From a checkpoint of a small transformer trained on Wikipedia: 9 layers.
MLP neurons of a small language model. Each row is named by its layer, matrix (up: input weights) and neuron, and shows model dimensions 0-159. Each number is 128 + 24 x the weight over its row's rms, rounded and kept within 0 to 255. Numbers have three digits each.
After each neuron's rows, "fires after" lists the tokens most often just before its 100 highest values on Wikipedia text that the model never trained on.

L2.up198:141128131104152141138113119185119155114122135118154128125137152098097108100115149117126125125109120142102127102163125110118143136094169169136119154159135162157096106133138100128164097148145133133178160111152140120129133172142129099122102082135133117091168143134121117145141121141133109080134118146098105110139132129081117131142113097114091140138156113127146175085104134114136100037135141128126094116104107115117038134136137107185091143083104124167148137120134126145120122144137102
fires after: "|", " |", " –", " medal", " Gold", ","

L4.up475:133102114114155134089124137086109151102104114101195133154160120139096050117124137131152142115137125127154119114161146167145154115119139135095174106127134162157152142119150173126144135146123156138105134096125151153136113149195165139115108102141150159159155103117115119091115135134121118147143100176119091165114091127136149128186121139099136141165137146117111128096084140089169105132147122129144125130121136126113104118089151086084136164112137142112132135121112100076148134135131116
fires after: ".", "–", " .", " H"

L2.up72:137143118127080156131092154201137096114133092116171117140107105147141125113129116081111144099165120166112121107129103119122126103080139136143179169107161101129150150083126149099125130073156126165107125129116084162150110108168110114091124127068151137182096141127118126132147091110133151102142154110099126166127117122106115138075095127120083113144123130116129139084100169114120142109084119149153143140128120131125115109121159103136118124110137123162123129080127119143124139149121116
fires after: " |", " ", " 0"

L2.up328:146145146113139106096121076131118129096116127136123131127106155115142128124167135151177148147125151119146128130149132132102152152130155132134172086123146097097088147172134097153135103102138136140119114151154189145130113102116147145133066096108166127102116122103132123115112141115102113158128137152112157111141098136122148126222178170139151124127092130125099143129109124116121142124107081128119131139119123099094136160129150123116173150107085146090121130115125118081112164191160140
fires after: " ===", "===", " ", ")", "):"

L2.up495:138210112095146143085088098131147143104137157134150117119118193112159120140112081149111097136163123107097101096137120146146113102118148128134161101121133138145117146122149160095171127091157165129133119137119129162151079113167140141120112153117127150164137102109137158123129104135137140084139159136109148159104125127117157145141106172129133087200131110072147156144113129094121085120108100102121141142125163145099066107121152109121126146146113124110123121145140126125123149139142122
fires after: " |", "0", "1"

L4.up446:158149112154125113128115122136133097133158119159120119144145174170108065113110124083149123095108114114140125139122117136082166121131127160107111123175120088165176136100144178161139118140120105112178118109141124104152135112098146118115110117143123112113091117109157088145109117124084088154141107145122121118119141161084153155141170123126115163143115126150141145093108121166132124063142123098122139120123131138113124140163117137142120184095132171120135077114127163076121171116137117
fires after: ",", " to", " and", " who"

L4.up113:144103114128152141113128143112150125084128152131132111126150154078158168126150085094134122165170144146148081096169114103144110105125157121134192117181128149114116119128134152122150087101151135145125112093153144100143124142136134139144135155070131169154082085096140082145106115123126133137164117147109150117120108141147118133133093130107135082147098104125116166155085114118111128127071115124117118124093157100121120158111122112086143170086103170147129119120150148102146104142126136
fires after: " |", " ="

L4.up156:138132151156152124143145115160154128104184149121090083148138136128127117153132127090131113135131120143123101103157138107125134152093191121105142172139135103103112153131160109143135132155112139155129099137123104166147104133140142139154151122166158068103111080177127129105132095118149146129120110144111094121134169162073112126120134144099096126144140111132148079147042160148124109107108133105112145102102118104101107143170130129185162166148138103133130104117133114111125129121107152
fires after: "\n", "|---|---|---|---", " Time", " career", "History"

L2.up362:140145101129148124086119155151131132103117114136176101155123134095127157126115133131168149145156135139122134100137130109118150124093169138141166134146140138156081118134144114149119094112143096127100119139168188123134135102117134146148137102117124121146098078087139124182131115107109134120130139147140114126126117157121108143206148170186145119149181116110092185127131130087136124083120111122122145119134134143118133164183155104121141141108088141155163127111130162168113139144186130
fires after: "==", "===", " ===", " =="

L4.up634:163107093114144082097115072110152134113134112109172166122112137126124067149136137135131112142119137123161117098152118162161140144141152110093136099116137147104163180141156112132138127132134119166110137157119186109166122112130115180144125146118160119122119084135125144101083166143125114177128194160127141113142116133152117160123107148127148143145108154153098163145103125113202103131144110129142126128119144115126152139110181124139170174115111136121136113107142140115118152167139116
fires after: ".", ")."

L2.up557:134122179180131114127141156163165146083148078127124099129117143092110108135173152077125098141107131129126111114146144159138146124153137113117161146136125122098146161137142119148117136155129120132182145114108084122148128123121144117103126119128192078110097089134116127135153140107114128166143111135132144140110107134087109169122115124139131114133131133165159126138075179113151114118080175150196102119123091116083118162132143125147177149129081119108140115113138130122156159125131120
fires after: "\n", "-", " /", "W", "E", "."

L4.up344:141115111165124154110121116150127112095153146134080107114176141120135083172113119140137112131127111126132129109186126111149152119129181176148102088138127080156118131126129140156127099135148144161141142079159172135126147148138167133141136172119120124090122106139121130102153096160139125151126113180129146135113129127146134134151111124133135143165075153110143143166065136125154132103070164157153141127105108088142126130150093118135165181139095153156142114123139155106121112132082123
fires after: ".", "7"

L4.up470:145129081105121085107155148166131127139122098151147103162124155162119089109144129114114134150112118146120100097130133138117178106122132131149123164159150118127087131119155113125133111095138145149150121092088195129122120125134153124063169136105153080101150091161133114167098173155129150115131150152118132083160137128128136148107148111146101100136182161136124174111112135090128106089093092116104141129107129148123095146140134079124096111137120123143098129075140148149123138115146113
fires after: "\n", "|", " The", "The", " that", ","

L4.up597:122134165124120109142154169097151134073123162087126142129120123111105193115137133120098152133153168135082160122149098105149087146114134098148137139127155084112062129148132167127156098086145143130130139120165154126145115195147123090092134107125090150136127092079122122145127142149126080127139150111106165116125188134117153122141162144108148121136088128115128124154130125140110121137115133141142098114114151120140103172111152141129120133096165131110157161129127118098075112150145128
fires after: " ", " (", " |", " 1", " 6"

L2.up91:152142130118131101110090066115136117094128149126164160111115140071138110154131092108130106115175130115126156107142118141153085159151171131113133091130137116130117172169128145124148120119137133155128087148120172085153118110114115151130132139119144161127093091098136143094096123132113120174141137157133137121131102151145123152141092174136155119151060138128059121160089108123145117130125110149143139132129144089124150130120175126094145194128148174117152126127144134110114122155139105
fires after: " |", " 2", " 1"

L2.up83:139135152157162120118125121076164181132149150133068125130111180129138102144099084102136138125119122108134067116159146142139134176130164122096114127134175125112118167138146140131087130134121136115149141099120135143146139081103140156109077106137122112065143145170115131105122144144112134146133117161126153114111149154132123146148079115103118090115095125161155110138087119140110129115114124108187091089101079157125083135120123146149137160109100132138121099149140158115129144106124138
fires after: "°", "″", "W", "E"

L4.up488:151159090100096107144133129118152147092139142129085123150147131151074096128095135116106136148135124126116120120145119130132178107099121132103082135113181111114106134073139112145124098075126122100163085114124122120147128136109178129118143116118134055103130104181122127134115141127165098160173136116139151068122130153137130171109138103119108120137164135162108184137113151127145159081103098131096123124087141111087122148121116137162104121143120099121143129090142143115132133152123107
fires after: "\n"

L4.up579:128088108107141105139180094122117130119125127138157113152125122147098139124129152143127114143112126139090160120126125148103119135116141118147103143102160099131135128089138180174165120134099133145095170128071131172147111187140121162082129024120126144126133106124115111080123156141103079127123131144185107110153134116119117129144151148091100099184133160099088126114098157144130089140131154118160118129101132092120123140111115118110102149102144112151117145119136108114126130129112130
fires after: " J", " 0", " D", " R", "We", " L"

L4.up626:193168121111146142138118120155125092096134139133093079141127174153109115123119129108125130170133148174121135048126107134122150130123136116109106206142117094171113096083145138098085124087120146138153113084128110114106118137134097113116140098106131147111120123160133103108102095126130083141116157111132121121118150127128147124139131126138127133163100165126074133126069157113126116094128127129110132123097110120113111155149180108135124122153131072118136129107131111168096149118152125
fires after: " |", "|---|---|---|---|---|", " Ref", "|---|---|---|---|---|---|", "|---|---|---|---|---|---|---|"

L4.up64:168125162109115132112105121127143157081133094109186115148112122123109154113134155139123114147114167180103124060133119130121167143137110123175140183100152156103137119150133156123108117095163082135128152142091117111131129103122131131125147141108119153111147104162122103118134141148111109153140188142088131113112099146141123132152127150159138126103144141133162144145141198132134118152171110149124097148116132097091112140102142093157105128091097124080125147121156144111137170099085141
fires after: "\n", " ", " non", " al"

L4.up24:180120129109147139150108116108134118093155142101134125135123160091178141113123090116106126149153106098119115105143123118169131172159126130172091160155119115189135114139128150115119078149122137127144118091118133117170108147151106164118146179143118150094101127151124137109098126142111131167096134153123125112116100130153128133116116142098113152151083133144117126169102118083152100138145126136128058112121159097131146115119171093100132130129126176120156096098170125092089087149127104
fires after: " |"

L4.up78:143158110141114134086175135145141150109121134129135092130144165126108068139137144132130139160119133137177108111122129143102145132110138121089118112109150130095083148131151099093165097144150167167105153114095184109112099160091171113120114081122122111131164142101118133151117114154130125148154139122111141115141119116106109135153097138117125144127159175136083173124083151147126081098067093121122143136109139114101074103117142105165119152141102105120126128152152103095105125144121092
fires after: ",", " (", "\"", ")", "er"

L4.up511:142114118167117130121120097145126093117124159121073118168130163143156133131162114117112124142153140129149092135171098138129114120156148158114088140153165098137049133139181084173113131133131137109183110131111125111137125117122134174131127095135128122092163131123134131134153130137148112131149141098121108089121136162135143120109137116143110148152105144104102156100096116145137128076137095143104110074113116067126134115153101135176159148132119181138123125112148106156105141155116183
fires after: " =", ".", " km", "\n", "-"